MLP neurons of a small language model. Each row is named by its layer, matrix (up: input weights) and neuron, and shows model dimensions 234-468. Each number is 128 + 24 x the weight over its row's rms, rounded and kept within 0 to 255. Numbers have three digits each.
A block is one neuron, or neurons of one layer that tend to fire together. Before each block is what it responds to, as a language model described it from the Wikipedia text at the highest values.

Responds to: Compound first halves. The hyphen or first part of a compound word or phrase, as in long-awaited, micro|biologist, night|mare and high school.
L4.up1068:148113134156101129140086122134125145133122164166122128171136105160145089166178117155111115094083131141134143135146113119117150174131150132136142140095034118122085140101139153132124165160113122115144128133156106083151147130151107119132127118113153114160135144121159129129126110172136150113129113158117118105160115136156124163148114082122139122142115184149146136139121120134173143191137122111158160147136130141143109136090170109103129099145154130101092146168113114091122111135095170146164159167138172134138138150104128156102111101141134134130144142125145133146133094174134132069156121152107141138106169139127107133145119116132145152150156109153164121160099089171127138114126136140158179118135160082114110110

Responds to: Standalone space token. A lone space token split off before the next word, usually a rare word (lei, morgue, smattering) or an empty table cell after a pipe.
L10.up517:138127094141091128122076131181142098128169127121115134101101123097083099151166179082103119152071106120130088133091166134117095094107102133191124160152141159138156113130105187125124134097173149146161148127134123106160146133139120138138132201120064118136113116114153117146134170117124083109159098140140141083132114084120143144119125120178124142068118118103156165097105123096141105134121111125152138131154104134113149158154119120170146130131165101156094086137108112089187155149156092117159129111114126145142140158167146116115118171133129094103117114133112143126099131176124122119099119114129133154142121126148136121139103127096159117113128101124146130114124167131127114108100178135126099165107103095109121114
L10.up1103:129121072102106156102101104127107125185131131100131094181139127125115136117175105105110098146143093132124140118112136125165130140079154138114153141098116143118132118119114179117158128084134145137093138176129131135137144138100130118156129132111095099165108136114124119155156115143128144150108152129133156122103158153093124153064123151119100152140077156174166134102107125085137094155157118104120105136114136107100137147155138108139133133111183124077116111134193144087167096120087161079152115155148147132143129173102153114144136135132077145126142132134112183115120077156148120058149144138152140187131109135131145101134111134125097125113155124158137125115132150129155182148119104079119132113154163131119100128
L10.up2029:134159109111133153140080195106122103109127154143090117159133133098113166106145107163110145141133162130143108119110092133106124107110108153149124134094188141150131127143103152110118152136132152081135178163123102142186115111138118116128149125113106143154135107125156090206145103149122133080120147108135130133132085169108096106131166134141141137142112130117142144161161126099176134104156107141092108174128111152162132128110121107124112068144138150105136117128085092178159181170128119116170152101144113172110149139133140134147101152100133151104101110145149127141106091140122124154152123130130089108075099141137153157114096142099173129132125187122173149135122098160130138074105124126108137137137144145104093125
L10.up2640:143139089145171161142127137126161139093115105148111104120100136129167104160149142116084145123114132159107128140151155112103158069132127140131099150121089101144159143128126118096138136121101131162148108117112138149146116168161090101164078127095132130140110154139129117137130116126119102094136111150126158137084126150143118156130129126124120132117089152130136126129154151123123172095120123125116109176150104081114082148137069117138140092097122111090144102075111118103152119146148160130157126122070099124124153088121114117136156160110153150087124165113197118126119121120145082120074167183124138115119149120108165136137101152102188075134189128092114109105136121150127111155096133174180172163171122128158098152

Responds to: Noun after modifier adjective. First token of a head noun that directly follows a descriptive adjective or modifier, e.g. financial crises, physical harm, magnetic susceptibility, civil war.
L5.up103:154113140124135093088136099119090150113144115113154108122136152085113115169154125087110152076114157167127101145130128120098144114176144144166180146114135120134172136146114118103117150084084136134165136181156140161157123165111138167129165160067136107155143144103110153123122168140150137151130138126092191106129120136150140124132117149124074133133116115111111141133134128154088147157154163133118130155091117138143154153104157101137185108108124137113127085125112102139102120116140147146094111080110118143112174102135109160077117103102118144133105152111121123101099141133151137156150093114126123145139147102151114163122115152106108139087093124099124132130124115098212136109156146080117122137127104087093167149
L5.up113:144116103118148126084087132148076126122117141125089126139151108137116094151123136113143164146138153131131141141144121117122139137158135104097158150111120118145127108128074112095179152108170115118092125079123145151160127165130123095120157158108150090119127100108101097108108089129149086183124140144155119135128132106116128154141121145067149126124128149143126089142117160094109110123077084106191131105114081116126134162145104158107102072110114111124146115125118101139106115139148091122175129130164145102134093089134125116069095153104168103137124131137136145115120087116129102128172131149124127142145157102124162097160139137166135193103162106127109098128121102149154147110121114118126115148161111118090102164
L5.up176:132109111135102078134110136165095135119132143110104138172135114122130127146098102159116125174082148129142113098085156172141175148113163102099131141135116107121149082125133141104078115135133145169138109161108128135114148130117138159174119185137135130148154095125132125162073064169108106170113127103114140092115105135166105143130119162107102140178125153111120117169134153126116160102136119129115094117099167156113090120135130113145111111102091120116130092145120110123104136093098133117152116144133125108131130121119131155143139108093135134102110135140121116127125132146108119117134166162131125113129150123134118086114134106152112106184135099104078130156149094114087180141090100081136114095154160117090135172
L5.up257:085086137101136139067137098189161104146122145088147100157164148133107123110125165085089152092098147141127137066133145137117158142121137115130125129112120134143149123163125114076121101098130134149141117114128145118151155127158163121131129110135105119128153113128120134100150162126139118136091128123066112160180124144135158132132112103141126132125128138086085118154096117122141169137066109123110153103103122116098116111132119192154132194124113123122135087159081115108089121122129121108125143169127182141093157129130089137112101087123135118125128183145130159160151093153114113149133119149131121133150165109112146128154137126088127132166155145139126129146106092108100137106126133135136176120137150100122140145
L5.up465:146136104112108113131121182152114148123090128087118150155147125120132147124103165116155149143081113122104152166140119112117126112096124120163139145125106149150096129076136140116147082151083167127112096126160102142180137096150130108136098190117121128131143103141142074118146132174170121152159106133145161149134156123135139121130092113106151138121126117106141088115125147117126173171130104131174126156081152094128080119106122145139172119116141097122154103135160100119100141120109142103144132138145138159129158135126146067122084140100115163090136157133116118148112103123129155140171157146141099112129138129116074117093105114123122152150135154115174149129096096130163116095094123100114110149149088071127148097
L5.up509:115126118121125128161113151153164147113118155072125169138120158130145094127134123109123145108138147150161163121155137084175180110171148147144118111129105106153111147111118119079124120112147111112118163156108134148121127156153164115140159164109136079099113120141174108094113100119146142148143137157132173186131149162121178139104109118160125153133158166105141147135166126142070115130126102135118161152098086149127107107149154110169112090068102129096131123151109125130129097129129099110137117160122159097137152131135133106124108120102164149114168187122136161105151102082127147126158113138161180087144136137148128117133091142157105120130135156110087129105108122073113103128105111139107146158140138113120114140
L5.up1078:139135123139085144158128134159124168147108149092095138118143096100108124120138140096101083117125112141108131113143109144115145132127141126126128096129151102111118164105110155103159110101113131078089124167145086094117136122142184144107138104113153158131117100160128116133176101132096138150125113153106134168148131132151075073133131140142161139191126122139146164146135120135151151141088128082118168103120085131154146122065087135140164105139140153109077127131159157128114091131149124158119117152164117110112103112113128118110118122187127099121165135129182153135124097125120152091137071176141142103111178184115126119137182118140150165124158091095148150133085065153111142100097136128100118094179160074143113126
L5.up1301:112141147131128111121091136119142142143121137159110110144155122154123131151142075143142137160137150143124108084152104109137159153155138134137140100114102155097121130112163155122155100142117111118092120106127165105125136125153141147129156127110141107094144121103089163140133121134117106136141148155121143125188136117155121141100074115100130127115119113084140080139116128160139167158131078126119172072112141101145176165126107116123113104118121125194120106123146123162179095131155141126156124133143118127192140121114102118153146103141168170109163145107114137165124147111110110148146119130118155135134110124098108163141160126136129146123132101108146126156080100140140128112147122105097162126065126114107152129
L5.up1570:153124154117083112153133094144136138172122107067158124153157122109085124121129110137111151159084150140120153143124133131101126118080119095138142129111093125082147162103149123076130128162108099141094105168114129090107115143165121124146102104132119128108134128149130165139088138116172140142114122131123082154104134141064093157135133146132149116117147162152178114116199118119119117094137164099104129064147148149103109058114080121131133133089114151174108141138136137121076160110125140154138137146121148092126099111145129084119142184126165117101098140113139111108112102119133159169173110108100152109125143168105152099126129106115135133152182119136106144120156114153180100100135155159120150093121151129135112115
L5.up1936:140120164090130119161134146114079107158110118160095124169090116128104125120112123114164129098090126157137137109158123175137114109135113147108126120133106114153135119099144086150131141158133170137135126142139131119143111138167111115159183094101160117134122160148146127095115132112101114130130111111135139114097122167165129127131091114159120149132084139158144124088155133159139157169111171102086130120121181126119135144091142140141100175085090092110109146137125145116130147128106143110122086166133114121195106151077130164137140140071130082125122147101116152081149106159115135145129130126137125135180143130133128101092151131114122102146092118114143119144098115093150131119107121099137145128152150104172071100
L5.up1982:126137112090085118108148085136124141121164162137133136118106121138125109134120141071103123157122167134091159108137133146129157154153124097143105128119146137121150140121149142135130070121135151106115128145159177150142106131211147098135129159100139108122142114119125163104141115099122142127117128132118149107103151123156081094097138143096112150142164152139124165142113112121108151162149137141108125123118155106103128129149105097153145120150154095141133139120127115093139123161105108153135154106096114116106142164117140126149123150113138124114116147130125141149107133168126140131177090100143131145117125092113119064137150076138113066136124102141160127146132066074162101131140123119121112127100152111082157114
L5.up2221:139139102124150134195116164115152115146128138128147116144109109097143116122169094121089099105107143138160078158103096187079130146162119138158148130101121123121121129089109133136156156119123128117079096132121118103112178099139128137107162130132144137099157083130139156141162136160118110116136135161084170127120169123099104147122102096149153163108118108093142157121118128136083162116189127108139124171144085162119159130100093099107144115158121135101159190152136148125128146100089109157133126153129129131137092098109152124109117136146160136145145109156109161127134121147111118115142142125122160103144127151114116131126164112096173070111150108158149115135134114114133100055096126140122129158159159119123095127
L5.up2437:102121117168124119116116101165091135122135129151129161147135149120142143153109135114116128137129158101125143168122152108136146087192106155127131127140144161168151117070127126127121162119132154112129108120148147140133157151133120118154097208138134125144141127142139103113094086088150124129134150137151129120180129145133115131107128125076119130110133149060111116132120146110099137179129083121181146152120116100139121144129119117109141135116141124126177125176136078117112103133148139176144136124119137119149115123110156110110139145189100149126132106140120131135109107148136116089154176132131176167114138114152105117136157118115172136118127108105138135096134103107109139145098087141113121123119100108129139160
L5.up2438:123127108125094112156108121130143130118103157094140112150151101132126124135126148154123140149124122100132155174108099121095095087139136150147139100138100122113148165127162105134133096165164088158134104139128112151079124124120131114105128180092144169130118087107128143128119160136149145133153099116125146113144114153140146103096096114155130134111100133114113131155141098167153138105124106101128153144152106107139102154152153141105123135112134120158134112164092129110128173149139148194167128099113158169138131091095114100122157101128158161144147137097116125134086104156140099134152063137165132118103100149136148137089124156117132077148119132111102162121133139156135142101101126126128120127196109100099134156
L5.up2485:060134120152130122147107128175121170158101112149112136172124097086119113163124120092153126104089171124105129125143121107146120123154145119149143129122137123122107144090125130152165125109150111117100128140124101119151156129099127099156139183143150127169116128139128137126122104126120133143127115161169128156113144150115197119098113093158160137094132154073153129127131114083106109114140074151204155174118099097138111112145118126156147088095130098119174143190123099133117101148143112151165128171125167106171120093085099079107099109121136180108118143159105142172143112133125110116175172148117111117116142139132127090133137117115141128103133113101175144113104090140139105081115092140145116175135097081129114164
L5.up2693:157137126133115115166197125176134145159108096129113181156133103107119103131131145136118124131127127117102178100120107131151125109109135098152162117084099143153110155058145107102128158162122105138072112154098119118149151171130137090155126157127105123108137124113129127108097116100100139138106163180125155132131172174072154109137091114090146133133097128114136137148101143116104147129150111093136112080133096130090107152124148067159103142147127144110111143134127112165116142133146119114170091157121149142107140142087120103139104169129150141142156128127165128195137077116128111109136136117135116146111154097129153146114124148134143117118118114097148122149094145150161095132092104163115134133128121124131158140

Responds to: Table row line breaks. Newline tokens ending a Markdown-style table row (after the closing pipe) in wiki tables: filmographies, track listings, sports results, election tallies.
L10.up634:154149103093125144068130149119151134158112071114165119103100080130132142128151136181115139117115125118124147122118139143162100141152162136131101108131137126151153098128112133179141138115074101163112128105098172060111153115096144111088099109153180145119136100148129138137133076144126155158088138116127138136126109163114140092106115136121134161119123142141118146182130138101129118138098131139081106161065107160103127152145097175115138080154152134107137171181117117143126131145118116167106159097116121112106161127114103124115079154104103137094134120152092105151132118133108144131143106092141185143092086108091158138089174118107086120107140130123115081136097156131098138142133160130145142164078130119121120147
L10.up681:127097140158119137145123134116176105067135140123172150160104141083114168091084125077119089129121129130146163100112079128097107139136085116130110093141112117185128119123127115089144127152141165141153154132112111118127121175147147112141121109171093068143104129135154106149080154132081166149115157134093142138156118146160141152127096120129155135116157148140149156163122135122103140097102159143121142156138133140133094143101142150124149110145156134126161118158144110133093145153119109111101103136087123101142130152111127094113115127145128151089139117147180103117110127137092128110118139122119136134167104162130129161118127159078106164133061126121122110168091109155116167114109094187130147132116144086115123110
L10.up1588:132151190159100176133122138138137147130104096111088121099158089143109165084195143148147140155142073179126141165110149201123099156117104114134128113144139162138132162091121098106124083115117107140115171111137136070085094129118103113123114126117146126100130164116136089122145068090145147134088073070117145108107141109086188129118141115116141153113115160122169104145112136124116153120118136144193121066118117110170164133166140163149119121119096123118140090130156146169111137119141112137110144093114109137142149147143131113141107126146138094117097127123126144111146088129070123129131144108143138112136129136133148083156129141105153111125123167115130124128096141127138118120122157090093113159135125125093112162
L10.up2094:179110145100108113125100161067099122174120114125120132129107118164137075104157110137112130126113138145122126133091158131076168131140113140103147132115095158117177123129111110117121150140088103128107159147121185096128123163120152095120128164099173098165119099144168096117111107126115128114098131154151132121128132079152149137070129124129123094103101172138155139132136121067125118106106173126139113124135166127118155106108120168102156105129140152126111114176128089117106128096106113143110161110180158174074149068134147123130131136170165132116118175113140138142133090136130141150144148123162135130124105149165172129139131129115116164120144113135156087140175168084148111133124109092128125161151122120099142096

Responds to: Row and paragraph ends. Line breaks closing a wiki table row after the final pipe, mostly in sports stats tables, or a paragraph after its period; sometimes the last total cell.
L5.up96:139096130123130119141105157170122124099168113142114124133137118142127123141070116112146165116142088101148122118129156107116127159142107129167132088114103162147109139091107171146139173147166114150142127115151126102111143155133118127136133120102105133129154101106127064106133104117103141131127100130155131076103090126076127123167091111062147152095142132132146143159166129114146140117177144138109098143135123103102121116132090125133161092164135086115096121090104106103097094151127107108137117119102125108135166118102116075132149101180114124132144126140133143096177120184143161117133134159124177117136118177167149138159144130118143152151151131121117152128120117132113132163106127112129127132134161111150132135
L5.up152:122125090117116117117171167166106140138104119114104123151150146143146152120145133114131174097145158104120118151111151116103139124098120119136133157133135106154154129087121150137135142085135126119132089112143166126121133134113090158151118118107128130115106118135135094138128188109121168159122174109133120101101095156109145140109124110122132144103128110129180167137145137121081135154090142109128098130133117096122112055107152120139142150085123111136136109102124113151147117145135123100135154128084165148137107113139097066152116134133092137099149163173135150105105145088146144118095133140127158078128144137129082111088143123143106128150111084104096119127129102107127187167141141193158146067075128137105159157
L5.up524:119090135126131086131123133117139083116143122143145124121167139121116190120084120134133155151087094117151131153150106167158141146131111117135134133156120113109141107118132141122118146123171107152139120104159114120157144137133147146105100134119131108108126117147149137152141059144112137125098134152102133127143126108110157129102121095152113124160127142134118102135114140092112140141105169159178123148114122140104163141124131125138126135146133095110128122106117110105118114136111118099120155099137166098116123125138121128081160120146112107147079133131119084117099163184137119034118115157110181139098111076137137119118089119117100118137106160095151117179171087153112148150089129107140116125131171138114128104
L5.up842:177112128129113130124129144166144128128092109110116159150123166126139148132108110106138159097129105097141151121138142121107118125095145113129113124089128131172189131072102120116117098112144099127160113103133121101160162140114136171067107093131116136112118148110162112129135133133121147179019134118130149099120102139107146093104079145114140149125102134139134158145159148111163154087123150126126069155147158100131136124153127104140099137103130078130127116142072107114097147175096114177100150128118116070140160117143123110136149171151129111114169119140165116116124133160111141170164132123153114150150103174167095094153127129131089100174163124111165155118097131161140152159132138134168159118107070149122140138
L5.up936:114094164099089147153111068129137128136148140101114101116118153131101133129083125117093120081131087111141161144106152101174097131134134113135143095139150144094122132064113134169137151087116112118136130136125149102139108177113149140127067127145140110105122168081109134164114129156129141105121102133148132117177088120120155169106102072118170114115085131124105152132166142130130121113144179081136146174152167142106149161159096156108095165093155110130104106128134104156113140139116148150155120146143106142133131117089144124156113119110121067153127142122130128107144091138135134103142121144204127146142164116115121126147113134140144106121152117109130151145098143142110165161134114161117147133147121128113084122
L5.up1524:104105124129127087148143138132112130134129130116126136139123092146135098090151099091078146134145148140147137115160129137145119120109150072159126167138147155105174136066118122133158123125126135124152136105140117088090170131123113131128119126152127143126132144104155114151099086140118126141128168137114176121089125140108135085080158148130149137173113126149138146180139131145105102118077143110156040189154112158140155124106111118153145140049138138124162115156133126108068099126131140140131135111117087107150113112126099093162138133117133128124119178136139130138108139121099162132154155150147146081172085125110128119113146129137135145169136145116119123170121140139101127159144134126153123148116132133124153125
L5.up1538:140136092135073079059202097177154133129134130132095150149132155150187113125139096081140131110095116122112135124123114111110171169186099068127147123134142118138124088096125082133155124119192088126120102156129158114132143115137137161120133136115143133111146153146106090098153088124091140167090115155112129106077134165111123118128145151138120135158115120120152167146132151097127128105097099134172114136176091138125091101095072133132142110112182147147085137128141134115130116160152139167162150122108142113135134115112137097149136164109116148151135123137137176128089131149157109125086111123107130107191146112105133154108134158114132174157139125149116159114137130132112158100118167097137123071130123174080116144
L5.up1590:147104126146104126073124150119141157080114137109130107096154132091135153171159102133098085098118137134143111129137154112143097151114152126138173155160100098183147129125147098131123111118129087138130103070153121172131189164129111132184152135159156133118126178167110131163095154171132141120110114125143128148140115133071119154127078137185132143122125088135112125112157126160112160145091085175105114143132159177123127110135162125123121093130104122167121140137142100117125115153111138112128155138090145094108146109087146108143141125127132113122103162099170139150118124129159112158154139110148120141133114138130110140112150116122153131130106147113145149123122122124110125112163109110158155139126115158174106124
L5.up1801:141145097143114125107181116145086121100131137119122111122111137098108145124097125141127137130145137117109142098128149128108119157104102140161103140128111125151107150097131131131121106124147158151103126122172161095100197155118073155124120155138106110138121112145156094070115138075085140158113122106116134141107112138140133100120161126145120152112138128100146133139144131109110130132162154125101108157178106115133121143147135138129136104094112125160132130099124108118086126183132108099134064146142108113107172133114137172175124123150114187127139171127150121145109140115121142111128165099157160133174098152118149165120107143117134137156096151111126136130128122114114095119127135101143110121136114121112129158
L5.up2156:141140126099159148129134118139079135139152119107154129126136121105110147105098103116130116116113132106168091145133144152127111139130143137160099208099134154120115128141156115128142095110153122100160114142129134154125080149100153145108109128166133170091128111101194151113116103112088147154120164170146157122117105094115090197124120128112143141141110146176104140103091113149125141116132162152124097151151140152133182130157118116166107139061095154082117158149118157128142131143121119142152113119163093138117140176117115157146098109144129187106110141147121109141141139125139127151170108124142163124105136160157105149101150130118144096161140174130143103117126137122131127136138113097146100122075135107127139130
L5.up2225:087097144102099120102117154132165116135143137161116149154124155115148172128134150148133131107100104105151132101127153113117110118123155097150133102120098120105102130069107110144137130109129135176118140144135115131134126120088074123119108130138151148078128176106122125119130094135106190134159141098097160156146096179141120120107101116083120109118112128113133116144108133135095126117122136110147119149114123124102053093142101130165163131096092100108131118142127168130110110122087154123132125123109133157147138151189125150104125064163134090134126098123128155161146074128144145115123075160133169128130115171087123142128161097118152126138124179146100138164123118131159157155085161134110145073109156147156133138
L5.up2339:082153138121079121154105149157104153085119172110144138108112117141149136140155131147175132124112146123143113101144094155138112157152158151137157110117067147133114145114121127097133126087116163136141105118156134116114143133085104138125104132129110129062113143139121127130168130139115155114112108080117079109110081127168092127136118135114123109146135147128184131145153113101159151119189107096120131141169137127145111188087139115128108122171128123159100094137100136123130136140164128099124114104105151184162169146098135108132121107142125113157117091142118117137131096124139121147112091112124129126167140138159102153125121086148107179143134137156141117153104114138094128112100143091099123165141169127136193156
L5.up2482:139147080167111153136180144152175114110150101178078097147120168120121138111143142143143135151105114157088106110141112163132126092129151125081138156119145139125107133053149138168169133122134164090135140161129119146153133128098125119159173146112117092156121186207116119124187096134149128190132121127135108174094140167164145120093147086166135148119143150086118122144148162174149123097130109130104098160126133093152132123082157121135167103121147153122127116128128150163107150110156139139138145126138090105119165110081102175111144108117120124147124100122114127133079129135136105157116097169114144127167114140136081130103169092128112174118128144101106169119132166124112094168124121108097101126130120107128125144
L5.up2547:148089164108120079148091140107111087149170124125120114187158117168128151102065138084096142140126132117124118108125103166094106116124105073138076145131127121134160152095123110138130128130153148118141146149136107150178156128140092127106114134152139114116102081096143082127192127113119149147073092099116112148143092081132120120114169142106126093124110146145148137138125162112113133127126101124121118142121155123100102136118114187160137132086089101135137117118110188115133120105120122117126139136098146165133170142102119107152139137116164116130101146124145103102139156143162143090111114167138109168099156116111123094101106121115119065185125146135133127128088100097132150133106141151121137102092132140140134113
L5.up2626:073122136112126117115131123152091140182109125092095145131106135127151140117153089117131182177166118111126173095137147170108093099111144104145150141120133134114120089122163111117122142142123073107139134096131123148115116148067128121136124143131098118119094138112167077098125104096129115105101103149127112113110143131117161124089136104111084093096154139166086153179107128163137162120135116107123138132138090127138100167128157147128111138112130130160161069111145093098121132141119144093125104107096101141150124085109132104096118133151075148146164146117099098147140123128113130150104164157155165100114126100102139125097127148119134112147148103122125163116118150124127128149159150098147104184148138150139092120
L5.up2633:114111147135145158132103112124107113157087077166143128135133104150122080134081158144086109076140106160091127098112103099128146107171101140129164121128137128111165132085135117138131105118155121130125120124095139130089104140093093166157099124084119133107123108125141111124077117077138118160143178106161138103139138101141101082139150164122114136141137128129155148132145076145108157119124123134139107144125164188140133148120122124136151140121135150123104130118141142123167113149131129133106139087139109141142159076136123116157149138122168131157148149159107088178116131082130114117124135134161154092162173140155081117120123133103158144113175172130078151145122136122124101144157118126138110085108138130120142147

Responds to: Table row end. The last cell or closing pipe of a row in Wikipedia markdown tables, just before the line break: sports stats, election results, discographies.
L4.up121:141072108136125127147148158125141106154081098130156158115125127115122155106119112155135170113100096121123117114108154130113109144112145147156150135162119141122154127096138138128129130097144115107180131118113129091129141138114156131075123065136098121169125137131142101129126155083119145215092153129120118139137118142083145107091098143072107179138141152118143133126147106088123135128134143089142073114133132172089128137117130136171140125101140101070082118106118131107086123154135137166152113119110137142143164109170118130117147126141100137093118158164113140147138138142121131107118144151105158138129102131173138131155172135125119136165127133129117148157122187153123143140182128101165125110121069116126114101